Weights of a small transformer language model.
Size: 14 layers, 10 heads of 32 (5 for keys and values), MLP 1280 SwiGLU, vocabulary 8234, 24.2M parameters.
MLP neurons of a small language model. Each row is named by its layer, matrix (gate and up: input weights) and neuron, and shows model dimensions 32-127. Each number is 128 + 32 x the weight over its row's rms, rounded and kept within 0 to 255. A neuron's up and down rows have the sign that makes its largest values positive.
After each neuron's rows, "fires on" lists the tokens most often at its 100 highest values on Wikipedia text that the model never trained on.

L6.gate549 [162 128 103  76  90 103 165  90 133 135 100  95 112 168 111 180 103 152 167 127 136 136 116 173 107 113  68 129 129  80 191  72  85 159 140 141 125 143 120 144 102  79 113 112 116 192 138 110 111 129 120 146 109 147 129  89  96 102  89 157 152 168  78  96  76 130 130 125 126  90 135  72 138  96 112 151 137  75  98 146  87 144 135 131 158  81 189 110 128 190 107 101 100 159 156 154]
L6.up549 [132  87 154 120  92 195 117  52 105 143 137 140 100  95 155  96 139 106  48 167 112 137 156  64 141 130 136 183  78 113 149 130 120 113  76  98 137 150 158  81 152 107 129 111 184 131 199  83 168 109  64 162 144 135 131 126 124  99 114  72 186 102 158  75 153 108 137 145 183 174 150 105  72 122 116 137 166 123 166 136  99  70 146 106 176 135 188 108 100 143 155 148 143 149 121 112]
fires on: " the", " in", " of"

L9.gate1032 [166  95 136  80 136  88 103  93 154 121  76 109  79  78 113 159  75  88  75 162 143 106 129 132 106  81 138 122 147 167 121 138 128 113 166 190 152 123 159 155 134 141 112 107 148 137 141 162 143  95 127 109  66 122 159 115 101 141  77 113 175 164  92 164 169 147 152 162 144 173 148 146 169 145 169 156 124 117 102 134 148 153 164 116 161  28  96 128 157 131  78  61 138 141 145 147]
L9.up1032 [158 128 153 124 175 138 108 177 127  84 152 171 100 178  71 132  88  91 115 149 111 151 134 101 126 147 133 157  71 104 129 127 103  53 138 142 152 132 152 143 172 143 134  80 131  65  46 167 103  85  85 209 124 128 155 127 115 126 116 155 109 145 131  68  85 196  82  96 155 135 126 163  97  80 139 149 121 107 128 122 134 104 127 180 137 179  64 130 164 132 149 174 110 136  77 117]
fires on: ".", " ", "20", "-", ":", "–"

L6.gate409 [128 152 155 171 176 138 109 165 178 140 166 157 124 187  51 152 106 107  86 127 138 156  96 129  90 114 151 130 127 121 127 150 124  76 125 108 164 125 111 172 181 104 149  68 119 112 129 141 122  76 130  74 170 170  95  58 147  76 207 127 139 134 120 107 103  96 111 134 118 134 114 163 109 149 115 137 148 130 160 135 194  67 108 110 164 129 151 161 102 134 131 121 154 105 162  84]
L6.up409 [123 104 140 176 169  93  88 149 130 173 138  60 126 117 156 110 173 122  82  98 124 241 116 124 128 126 123  93 151  94  81  94 139 131 102 113 153 174  66 176 151 127 153 104 195 109  96 147 134 137 103 107  77 152 117  75 192 128  79 136  96 194 152 110 152  51 116 124 145 163 152 120 122 142 138 123  97 144 100 150 152 151 124 101 161 113 116 109 119  72 123 104 176 103  92 114]
fires on: " to"

L8.gate276 [167 170 208 152  96 110 105  86 130 122 139 124 161 111 153 139 111  81 124 168 134 137  96 145 134 161 129 117  64 136 129 121 155 155 155 137 157 136  90  61 128 130 128  52 137 134 184 156 135  95 106 152 145 118 121 100 183  87 156 126 101 124  89 127  87 103  84  98 130 124 143  87  90 166 119 111 137 120 112 147 146 101 149 139 106 125 102 154 166 118 105 127 121 128 165 117]
L8.up276 [120 158 112 176 103  91  55 100  96 158  96  82  96  99 196 133  90 136  81 130 152 180 169 124 159 129 118 148 177 117 144 134 127 153 110 206 129 139 156  99 129 144 130 135 157 102 185 103 157 146  81 109  92 148 137 121 121 141 162 147 103 141  78 177 150 139  93 156 152 140 180 100 117  73 157 117  67 188 123 159 131 140 204 203 124 108 146 146 116 104 105 207  93 146 142 181]
fires on: " the", " |", " The", ":", " former", ");"

L2.gate243 [105  90 177 162 163 115 136 141 123  99 127 157 154 125 135 146 115  91  54 147 151 117  95 127 176 226 138 118 112 149 122 100 104 155 151 114 164 172 192  85 179 118 100 174 131 132 119 145 139 137 145 168 110 107 102  86 107 136 135 139 163 113 176 101 115 106 159 106 121  74 114 126 129 133 114 172 172 125 135 117 166 132  89  99  48  99 130 161  99 183 163 131 130 127 137 144]
L2.up243 [ 54 133 101 137 131  84 134  88  99 166 127 155 140 154 183 124 141 128 142  73 100  60  55 135 170 103 182 116 140 105 125 206 142 157  67 115  89 165 160 191 190 170  74  75  94 159 119 100 142 132 104 128  66 194 161 155 146 137 172 107 131 122 159 131 143 178 187  96 107  83 145 124 118 140  86 114 128 146 106 128 169 104 149 137 116  83 135 110 116 132 142 179 148 108  93 158]
fires on: " ", " |", " place", " throw", " every"

L5.gate105 [162 125 213  94  88 186  74 107 128 198  98 114 114 123 141 173 143 101 166 146 125  44 152 140 150  89 118  99 121  85 163 175 151 112 141 177  85 138  97 113 128 119 139 108 139 140 127 207 160  96 107 173 107 170 120 159 113  89 146 125 116 161 153 165  90 158  97 136 156 114 206  97  90  79 133 177 146 141 168  84 142  71 109 115 160 153 149 110  74  93 132 138  98 131  91 102]
L5.up105 [129 126 127 114 135 114 132 200 115 111 153  88  83 182 144 153 110 171 106 160 123 116 137 152 126  96  78 150 176 195 155 108 134 148 134 160 112 135 127 133 105 155  93  77 141 116 162 123 108  94 153 151  92 163 133 105 145 143 181 150 113  97 113 143 153 150  88 148  51 101 196 100 189  78 104 100 159 154 128 135 155 131 129 138 145 137  73  85 132 131 149 154 140  95 161 157]
fires on: " they", " he", " be", " not", " to"

L6.gate1069 [148 177 168 106 143  26 137 124  93 162  92  96 155 100 151 159  95 116 123 114 101 136  96 120  95 195 137 136 134 109 161 113 144 175 155 120 101 104  52  85 170  92  92 184 146 142 130 123  94  67  86 143  94 159 190  96 143 111 153 139  96 117 127 164  86 151  82 122 162 159 194 110 131 155 152 133  58  75 128 178 130 143  76  96 118 148 161 105 179 164 119 148 136 136  85 124]
L6.up1069 [105 111 184 131 128 110 102  71 120 166 135 145 115 146 172 110  93 124  54 112 123 151 196 143  83 150 122 151 186 104  94 131 147 174 123 137 192 163 117 154 177 117 116 111 162 168  93  67 190 141  92 180 111 142 139 105 119  91  92 152 120 102  87  83 141 153 112  87 119  87 141 131  71  81 166 106 144 159 150 191  95 156 121  78 121 127 112  81 133 143 112  99 111 142 141 193]
fires on: " the", " of", " B", ":"

L6.gate1212 [129 145 184 142 112  97  94 127 178 143  84 116 133  77 129 137 136  83 188 189 174  98 133 131 127 143 133  86 139 149 137 175 144 125 155 142 149 161 172 150 214 148 166 108 114 107 142 146 153 110  66 150 155 142 125 106 151 122 141 174 106 138 178 108 117 158 157  84 117 101 157  81 174 156 151 138  76 120 133  81 201  61  91 137 164 115 180 135 127 137  79 134 137 173 127 118]
L6.up1212 [ 95  87 153 139 192  95 111 123 158 147  74 160  96 132 136  90 134 136 124 179 117 116 137 139 155  77 198 178 106 158 111  81 110 170 115 145 122 159  74 168 132 113 152 144 127 140 118 166 116  90  96 118 168 151 106 122 182 105 121 127 123 107  71  49 149 121  73 156 128 130 188  49 168 130 140 100  82 147 118  59 164 126 134 118 134 116 181 127  92  80 102 101 108  89 128 127]
fires on: " to", " and", " help"

L6.gate1238 [ 77 194 141 180 107  92 174  83 128 161  74 142 151  92 193  68  78 115 190  62 141 119 110 186 172  86 151 106  98 158 142 118 124 113 113 179  91 181 134 192 107 137  87 125 120 103 112 140 149  65  50 127 129 138 149 123 139 131  85 145 136  92 113 125 104  91 177 124 132 103  99 134 155 183  74 115 115 122  93  48 123 114 123 121  91 110 125 154 139  74 173 105 120 174  86  93]
L6.up1238 [151 130 102 140 124  74 172 160 168  99  30 106 125 136  89 128 150 146 176  49 144 171 131 156 174 100 110 144  99 162 118  78 111  94 141 116  52 188 124 123 108  79  86 103 147  93 144 132 141 131 128  93 125 206 137 126 167 134 149 124 134  98 169  82 137  93 106  82 143 124 141  76 172 132  65 108 111 102 105 104 145 207 187 165 143 117 103 119 129 108 140 146  71  64  51  89]
fires on: "\n", " and", ",", " a"

L8.gate47 [151 124 202  98  68 129 156 151 119 146 124 105  66 163 105  83 152  60  79 162 170 167 167 136 117 137  96  96 133 174 112  86 121  96 191 137 121 102 128 125 115 134 183 148 200 166  98  89 143 138  65 107 147 100 168 139 170  87 140 118 146 131 101 152 153 156 112 147 163 135 101 114 149 128  62 160  90 101 132 139 103 182  76 152  93 104 107 107 122 145  84 149 169  64 124 110]
L8.up47 [143 135 130 144 154 159 105 144 172 148 117 120 110 132 133 147 149 162 184 171 130 146 110 101 167 176 135 117 110  52 128 165 125 112 141  98 171  93 115 123  60  95  74  72 110 134 102 159 135 136 104 169 149 158 160  49 155 116  64 106 161 124 133  93  88 142  13 133 172 142  65 118 131 196 156 178 116 133 143 127 145 142 153 151 102 160 127 104 146 119 128 170 143 140  84 100]
fires on: " ", ".", " (", " pr", "-", " mon"

L9.gate221 [132  80 153 136 158 116 147 119 102 125 128 149 158 116 106 103 106 165  83 144 143 107 159 134 118 129 150 129 139  60 123  81 123 122 144 186 124 103 141  84  92 101 103 137 174 139 199 146 110 105 189 116  81 204 129  87  74  91 126  99 124 145 138 146 113 112 111 125 128 155 104 158 132 106  90 134 111 118 140 129 134 151 167 140  95  91 137 143  99 142 173 141 204 139 118 119]
L9.up221 [138 159  98 122 115 107  80 169 134 112 155 114 103  94 149 125 164  88 128 147 111 105 125 118 121 149 129 129 123 135 124 124 144 122 158 120 108 185 174 139 100 107 154 177 170 104 100 147  67 157 134 105 128 141 111 113 184  71  81  90 244 178 134  44 112  76  96 139 130 137 103 111 115 114 132 149 119 122  87 118 113 172 133 117  85  87 173 110  88 103 157  61 133 149 172 148]
fires on: " K"

L6.gate1250 [106 154 119  93 126 175 125 134 115 183  82  95 120 146  66 102 166  87 125 138 110 119  90 130 135 112  99  83  73 146 107 149 139 165 125 139 124  81 101 104 150 109 125  86 119 119 119 103 126 171 156 120 125  80 119 157 105  63 150 123  79 217  58 177 132 163 131 148 171  97 131 144 155 144 132 192 157 137  86 107 138 125  81 143 182 114 146 183 169 109 175 121 145  89 143 174]
L6.up1250 [147 171 136 124 123 103 142  75 117  95 144 150 136 120 148 140  78 154 127 154 119  98  75 101  91 135 106 132  81 147 113 173 144 119  91  89  85 106 105 120 176  65 154 180 158 146  97 140 107 124 167 104 130 148 148  79 155 107 145 121  95 103 110 119 190  97 155 165 145 137 120 183 107 128  86 100 122 119 102 139 169 105 115 127 114 138 143 165 136 166 124 146 132  92 101  84]
fires on: " to", "ly", " not", "ually", " first", "ual"

L8.gate512 [ 56 135 153  94  87 144 145 160  98 143 158 143 130 128 160 135  84 159  89 110 142  56 160  91  75 131 128 184 155 110 152 202 197 161 160 181 129 102 198  81  91 129  98 150 139 123 138 116 105 170  77 145 159 137 116 135  95 108  86 118 149 162  88 171  96  75 131 138  76 122 138 145 139 108 104 176 150 165 106  74 125 135  51 106  96  78  97 110 103  93 111 155 205 126 129 150]
L8.up512 [ 57 118  93 125 135 103  96 148  95 154 191 159 108 109 145 147 173 124 118  96 103 150 142 131 133 148 141 129 182 118  91 120 158 145 166 184 116 120 166 174 105 111 137 125 129 132 135 138 173 159 159 173  72 178 137 145 179 124 161  91 133 147 111 124 141  96 160 100  99  96 153 146 131 139 119 166 140 126 117 111 145 103 167  94 155 125 114 209 143 119 108 205 123 118  98 173]
fires on: " ", "–"

L10.gate1053 [176 111 188 224 109 141  69 129 134 185 136 145 129 139 108 153 152 173 145 154 154 116 138 120 135  48 133 121 222  80 128  73 157 113 138 176 121 142 142  71 114 109  87 167 104 110 171 167 159 146 122 133 162 111 128 117 158 103 144 168 118 152  99 124 126 134 168 156 153 116 165 154  87 154 134 176 117 143 167 128 128 146 119 196  96  91  96 132  92  72 100 158 165 165  85 143]
L10.up1053 [128 127 123 179 132  98 108 210 167  86  67  87 141 102 117  50 133 152 100 110 115 131 136 101 111  84 173 171  99  70 153 121 155 105 156 137 114 135 191 108  83 144 102 141 134 141 168 161 141 127 103 110 107 134 118 117  89  97 170 109 166 121 129 114 182 105 103 160 114 101 128  91 119 142 109 113 188  62 119 137 136 126 144 140 136  98 119 163 116 150 114  96 155 193 156 174]
fires on: " C", "-", " K", " M", " P"

L6.gate24 [146 103 130  77 130 186 167 122 197  86  75 121 157 132 110 140 165  88 128 117 146 139 206 111 204 102 142 127 159 148 126 149 139 152 168 137  62 111 171 172  92 125  64 126 124 101 147  85 124 139 140 159 118 136  86 121 165 150 136  87 165 220 126 137 221 132 130 149 141 129 154 137 191 162 171 153 141 123  97 173 195 160  96 123 148  91 155 107 135  73 119 105 155 168 102 149]
L6.up24 [172 145 111 107 148 152  70 128 137 121 138 169  76 108  89 129  94 170  90 106  74 170 167 143 116 141 125 103  75 166  73 199 130 111 150 105 131 136 132 127 195 142 179 131  98 122 122 180  96 159 121 104 180 208 181  74 144 123 158 147  94 121 134  98  86 124 196 111  95 158 129 144 155 145 130  53 118 107 190 182 136 133 120 164  62 155 136 176 136 101  63 124  73 110 164 148]
fires on: " also", " to", " then", "ly", " eventually", " later"